Weights of a small GPT-style language model, trained from scratch on English Wikipedia.
Architecture: no biases in attention or MLP, untied embeddings, capped logits.
Training: a variant of Muon for these matrices, 8629 steps.
MLP neurons of a small language model. Each row is named by its layer, matrix (up: input weights) and neuron, and shows model dimensions 368-559. Each number is 128 + 24 x the weight over its row's rms, rounded and kept within 0 to 255. Numbers have three digits each.
After each neuron's rows, "fires after" lists the tokens most often just before its 100 highest values on Wikipedia text that the model never trained on. A number after a token or word is its count.

L10.up2064:118139134117149140123124151064130110109126104158154087087094137102136134110085137108098129151161167150117098177091110076175155148122172147155099134074102106128099119150118148158108131111095137117123114097141081139153141165154129138103112165153098164133129138103134189143124130143168120175122151129107157137070154156129165115129118111130149160119074166167116133103094154150132133116146113128132105115146121109140126151073138103125125128121136139104136140123129106206120094122132103158150127119142153154164087101118129132145100135132171114144136133152149135113162182104096140105
fires after: "." 30, ". " 18, ", " 8, "ind" 5, "s " 4

L7.up2241:155074155139128144126126112119116114162113137116133167138165109145104107171149109111140096139137132111127129157157095132124177123142155139184127122143126114151155140197138142151149130115152147131076114112151135122153164097151135171094117102153152093096141174130107123125144135125100099147148132144155212105163125119090078106137099123125139111104109123118184122081118123126112102156150104144093159109132176108149113091146121106130092140131133145141160177100108121128099143097175098159139112145102082130143147138126137136073137128115141074109132142175144093121145150099100114130
fires after: ", " 33, "of " 8, "in " 7, "h" 4, "a " 4, "open" 4

L7.up1985:135157129130117109083129151138133130145122151118164133129142098102111139117118091135146141150131133139151121102121127138135121164169146146123135146129148138148130159145153142099113132149088172135101133109136109094102126110129125090113167127095161107148142133162126102132117076162097142103109175107129106126101125122157136097131138139103109089174133128128111184126105116107137129102129154110122095127135090121170138092122134123124162110089147126112142140101133092112144130217115170096125174130130144142143121096061134143142161138156143160148113142149132150161128138132137137135
fires after: "K" 17, "k" 11, "ch" 10, "m" 8, "M" 7

L10.up826:167120143107141087127132139118096190127123120148094139123143108102143138117116117144149151151145102089130121112155122088125116138135147134119098109098167136124128147108132151096108111135134129068104153153140094080129093127109132122166094197101142125121150139123148079125119137130133183120153142132134107102130122128143142150131107119088112110100132131125138141128153139184110151119130108144140135096116118127139140099131141123138143122133149123117106138113096194104160062133146105132155113159140118139197130090172138134116134108131140117119140117151125128100151155120143148169
fires after: "\n" 40, "|---|---|---|---" 7, "| " 7, "," 5

L7.up1117:066148127109113118110081175136129135143120122141148078147095126141074081120087117121134170105132129121131122144154129154131131146104112135125156138138127104083130126093113132139116121135142150130062131132132102122159126091126120129096136135121077104070101142123146117174122148120092106103113137107112140181089133144125128162135101136134075113154138166096173132156116126110133156136117153201146159102114112139151111105163105098132197131130144127099104114105133118114161126117119120100131066123159158115125112080152116085155116110182136100151146131130097120115155163105117131086
fires after: "\n\n" 72, "\n" 7

L10.up1451:148127110075066092126140133125114155095113120141107143171083143106081132134136117121070151115086144101122123115168099105146088138123161093129112115110133147144148167118100155106138122129126100159128133145102113116122140139130122086160165116075142105173137114105140182141113094155150144165133084129116113133102165137129102136127156100153134104137107148142163141103141131128134139153131156153157127116126144155139172100096120094164102111152110134156160141155142098157092128109106154112166131111103145125141128190112101114123141142075151127099135128075116110150136156124154113137
fires after: "| " 33, "." 9, "3" 6, "2" 4

L10.up989:123105139123146156121107088097130162122142128128174100147099170157134078118071088121189148150125174115115130157121153098132122129109134166147159141086180128152088167159126141146163162087152158144113119126144131121130134142105072166134105128146108113121129122141112134111147115134164108159160160106124167112163124151153094120090109132148138111133112115104103167154103139155111165127145129107134115136102137162141058114121097072118102143116129125095155155195117133118172207144130147128166159103142150144142136128099105133175120134115102159114161090167130133103144148101119151128
fires after: "\n" 55, "| " 22, "ind" 4

L7.up1799:135158136191135140097139149136126125171127084147129083163116133105148148092111116135123126075053123142139166126121137115137137147121156140137135137158107147121166158125105117108127136152121118151134144131129138145095124158071090091182101101112121098117093154142142167131153104143141121123128176162099126140117094165110146115124156092114127109097100124138190140134090135141129157139140132134111129152142185158115143123127126155140143166143120103113159155135116174142136095130111126156123153172160131157119072115149164130139144152119172157083125094139113129164137145147100159129
fires after: "B" 16, "R" 15, "L" 10, "M" 6, "li" 4

L7.up714:144181141122133169150127134160118120145198153110115130128113128152144122117103169149147134182125142150092130167108136139119138115141125165141092144139112140132098167089140147080094136127156120172149139146129091160150124111131106131154122088133128139146143133149130170141131119127103099227140134116127113142148118163082135147146150109154119107122155133105142146130103112117137144114154126145154076157130145126098129101149116125117108132167101158143128149121130032173134125085144133144154094120117151197125139133138139123091138119126141116152082170112118116096110136140123151089
fires after: "O" 32, "I" 9, "Z" 6, "o" 5, "W" 4

L10.up1718:149134133135143140163148147079106132100138152131146117146093151153150162117169152155125130162117109131124137172132149111129181151143138137133157135119149102112154119161123097144097145150104083163138127145113114102158164127165095164113113168123170146107102111113112134189106134145116147147135116153172161149159117147069106071123094148153133135127122163104122154159195163124094128142162153111148127131093067119092143085085102097119114131120118123132132149155147120172110122127175119096110170123145135093123167154127124137161160161126154119112126120136128116129157170109146125138
fires after: "\n" 45, "|---|---|---|---" 7, "| " 6, "9" 5, "." 5, "% " 5

L7.up1958:121126148119114091101136126131129145121118139118092112118133141154059105133113128105143131084137168142080084102093098115153146159144123139146146117125121148096131150143099129116088112142104126149157139123143137141162141149096125104120091133157103174137082180137102088159124136142144111141128128124128129169127111112108167138092143144152111092128129135109116185145107115107127140120095156151115143118104091145112100115140116119137122156164132121139156130098147149090134128166095126082067148108125125149143112183124124085171046126147155127145135173133130150183141167131170149119
fires after: "\n\n" 56, "the " 4

L7.up925:139103133092181150107135154119116141158107136149125177152108127133130154112103147090171130119125135133119126137119130120137117122178122155123139133127145114086110125085108173133147163112122106087139082146120116104120126174130097119137173155099133100126138123167088190138136091157064090073097113100147072124127132129124152114157133144151090081166132161123110136141138153159124114096130117118135145147156145076119116111109133144110136164120075185146163114119133117169085130158111119120153128161086133121138108102122125129133118138157103146118141126158104129119114149116126140101
fires after: "the " 40, "a " 12, "The " 8, "F" 4

L10.up2069:137108114111117195140140146149110101105132163150133072155139150114164093136147143130156147157137181130084165127149128116120116146097110095107129178132119109116104112132112105152112163090134137128140132156167109119119066127122126130128102145103108153111118122135118104066094117105124111092131136126113109128125130106118142133145136126121126139142111197141162136091112091130124112108145142138132123089138119130126107149119134122144101137079113127156125141137136103118171121171139130122109136124153130143149148139190125183158154153114158128105155104150156139141084149152126120162
fires after: "0 " 31, "." 7, "2 " 6, "3 " 6, "0" 6

L7.up1249:141129115140130153070126157131113140111123119222152113120143161122156144136098091135139112147123112137103114072142122104116126147110150149111099141143140148138140160166125140124115153135104090139140111121123153115161159105151145153147114132150134160151127153149170137133132109101126131142124117110121157202142152135106169107112148144115123104119127122148153144146114120136108170124123093136130178081107121159120155106116084117095142151135121177125175103095136124109115081184149109100124143090117140154110148161084126163098138131129149111129135112130141104129144113170100160123
fires after: "\n\n" 41, "==" 17, "===" 4

L7.up1859:141158107110121136114088154118128139139130055127079188143163124108139146123155120125170159135124177106112161118102147121103101132114139089140094104139135158149114152131132148111124092086136095122146166106096158153148122130169157100144147114097099128098156129124139144116085108125166122097159115121140143120146133066121140156087158134124124146136126144121126103109153128158136155106103084161140131154162149129188188110108095123087145127152136162171112133155160055172174153106110137139137142157132107132134093144102124176133122131146145081143090133147141123116129104123150118121
fires after: "| " 22, "." 14, "," 10, "-" 8, "ot" 4, ": " 4

L10.up165:122118143102110156178139144130119142125097128097117106141117147159095163101186146136127118114092118120115107105096138147096133100137115164141096125107086148106099109136085131124122149083155106107136131147125168157100119192099145168116146133143140099130122135139101102093100135128140110094092113103131127120125127114149110127100139119126132154099090116122133144111143153156143162152145135127146104129138118108145151117106109148146096125154094117126147108154085182123129150152130121138182145130143141153133133092113135160121115069134114149137134105159135126078109112134143083122
fires after: "to " 42, "not " 10, "would " 4, ", " 4

L7.up118:116150134112147145104132147128117110143118105121132099138110189154127110120138109171146112117135125136121106139134113143142122163122137141087107138141168124085121098160104132170145127106148095130101134122132114113110086130142122121137128116140115119115177111128160106170137112152092137130153116106106129098122127125108134115161109141152137123103126140150164126124084121155096145133112127133137119095129108141130139112103115106151100112164141138101112134138143111145093147174096117148141090181122103113163112139154144077127113073110106160106140093090129114125154148174076149146
fires after: "| " 37, ":" 7, "0" 4, ": " 4, "," 4

L7.up1732:117110168100085129118116141101136066123122151118127129127120129158082125109099140154134116125114120141097134150145136087095125149065149127168098154123103108153178108146075112130132163088151103141131099133182154103096166167129115160104105196108129086101105139150115125141151130153096120162125147094126108174120137153102139120096107122108089143105144131134135108155155133169121158176103126141143146144072115147122123082125127112092154152118180103107178114098138155114104135157148131147141132163134153115136130206105102098117160130106131151114139089109137080140121174115145172130
fires after: "| " 53

L10.up1312:134168103159162118147129108143129080114146163044144147147129124106106120223102126149137139124142109079105151151155121105143150156118157105115152123099159122117108151122141169129166131141123147152155057106107122149122077157151132141123140178118112103117119105126130092134140128120101164122098131108109104119142112109172113125144118136098162124165123154154122102183095149113158176115091159154135108113180143096160116085157126122084132145126107111147149149189132114147098132126151091115132116148107155145147099094107139129130122126097118152134084127136132128111083120149165139096
fires after: "the " 37, "a " 7, "–" 4, "and " 4, "s " 4

L10.up856:081101159107110094131109126117079144143174143157148103138147096168158174176131138100105134153109088124141140128142119117097102115130158120123140106130119096150125110132149089104117138118111119101106049115167111123115090101115152127130081145171140148130108123110090131181121180139130120112121126143124142137126155103112136140132142164101123112112127152092108127079090158143100099131129136115114142118136142134141167110140110123128157090132124128170118133148121133114182113115129136098105096108134129086133102156127162097104119121099119076122069140142115152116074118149055090109
fires after: "the " 20, "of " 12, "\n\n" 9, "in " 6, "and " 6

L7.up1949:107158108112101139116143131117108135140180160105110097142135180146153145088136108135133111158161218140136164149120108124153091113125134095160163146165099135136134088164115151129132133138124138132104146129086175147150087112123136084144121106102104148118146145133111169105131121118122143081098102079179140142110134106123151135098118121141151122107086120120151136107146102125125129080148121182113165089199154082106143145169093129140172108124132083151153117155158073071129084118130127086077116105111113129138112118155156176146144142169108109145181142109095147102090151119097113137
fires after: "0" 28, "0 " 15, "3 " 6, "2" 5, "1 " 5

L10.up1213:077157153081177124080113138139095146120086127120083139112115146102090151138144072142152172120144131180104133141114129093143122122158118130151139126110111114147085140150117169106125187118136160124117153153101107116161122110160161121153090161119141127115106110106126141133155185154148136114088181132115129115090132100129169109166138167152127128142129154131116129121137094164153091155141137117151152104162113138138115112132138115136115150097115145128149115166145172148071158133209151131142110101138126118118119122125127110153163116107168141127110109139127095105137089136165118118
fires after: "\n\n" 60, "\n" 23, "| " 6, "\n  " 5

L10.up2289:089126164151142130077151084123118128125104131090141116139097119119123100131117096109112168154161134107108095137185116127163129150125174128115129134103160147131116147166075129120142137102158181093134094141134072138154117154147199170142152141141166100139130106132118140130141122140120131180030129115121096191117122160155122109126120141195123155120096143141172166155102113107150102145110139146101111128117125142136123143090117132119100130104126169109166157102146141166142158148159156130137119115119112122124152107178154134129152081155119105135147140142120098122147153130140098160
fires after: "\n" 37, "- " 13, "| " 4

L7.up1111:105108125123147131139098108100140100147120142124126101162170085133112149132155103109119132102122160129108132092143129151113153137103076149135148136110195126129116164136131109147111161115126101105124100131155128164102094102097157147095153103123115158144145146121139130076132167162104109105077159071114075183141108111121154129140117127117135166085149120115168161118136114113113128136158124099145110114119096145172118160135129097088097119141158145134149148111066160124116071089132116144144094158161136108096146096129141128134172159142134097113138109157125132125120144106197124131
fires after: "in " 43, "In " 8, "of " 4, "to " 4

L7.up2012:132148132141110131133170120146120115117078127161123132150136124091098140143126125152142118142173141122107130155084112122136188116128129134116151138154113160103135168154137101129130119124090167116127147114094121132130099124154132102113128137138182116122125154124130139142104135163137121079102133128162128113172137120112149124070136145154101175147107109132111168118139127090145130163123133125157106115129109136088133108168097159099127173133115113164127145181132113094052154104107112098105148114107099113114101150108133120144124131117090127161079130168142135162119140162171089125
fires after: "\n\n" 75

L10.up620:099122116110151144111155154141165158134108167149130132111103127104068102182128101107127127142110088092117144142134102085139152141085097101090091106121097156119085114141120105121129144122066171145118084109095119130174092097153119162129122154165123153132084111182144117145100163124083121130121128176090148111119125106133088085139131129139104120069154060106097096154075132147064112142158115129108117153119114106112137125113137110142153152137141157104153098140116171168159130113146124121138108129113131140102128113159144132165105120132117140144143103118118162092111113142142107150
fires after: "\n\n" 33, "|" 13, "===" 5

L7.up1557:098151128140109137165140110116103134141101123121128152174128163119121105136116105163126108091183107113108101163102153117120132130143143129107123187117185117113183119127125128142162169139125121124114125162092132140127115181086102136126101137210140103107177134122072102127112102130128110116136120079141139104129181148119078128079096109148136177104118139125139162120131132145097090200134139189102080096121117106126110103143125126119104118116117140148152107122120119128139174106121143144136160105142095114117146141143119125105129142090097134107202123131126116135132120125097146134
fires after: ", " 41, ". " 16, "\n" 7, "\n\n" 7, "that " 6

L7.up186:100129170119127163118135155139118130118130118165090100147120155168132154163101126119153130105134112139128133065138121106123115104101117161092125108110121153156166100098087091108143127134151106119120139140147121132122190130125126121110137117107148142106124120094156103108147136090125152103104130113119127162153140120116140134146135125105161133138128176155107193108153116084142140113105106200087151157117130147130128178110163143133109135085076109106098127150130149111124117132126111102160071150105155120134145131119111116150058124147168137152061131172149101148144164166154130102
fires after: "\n\n" 83, "\n" 8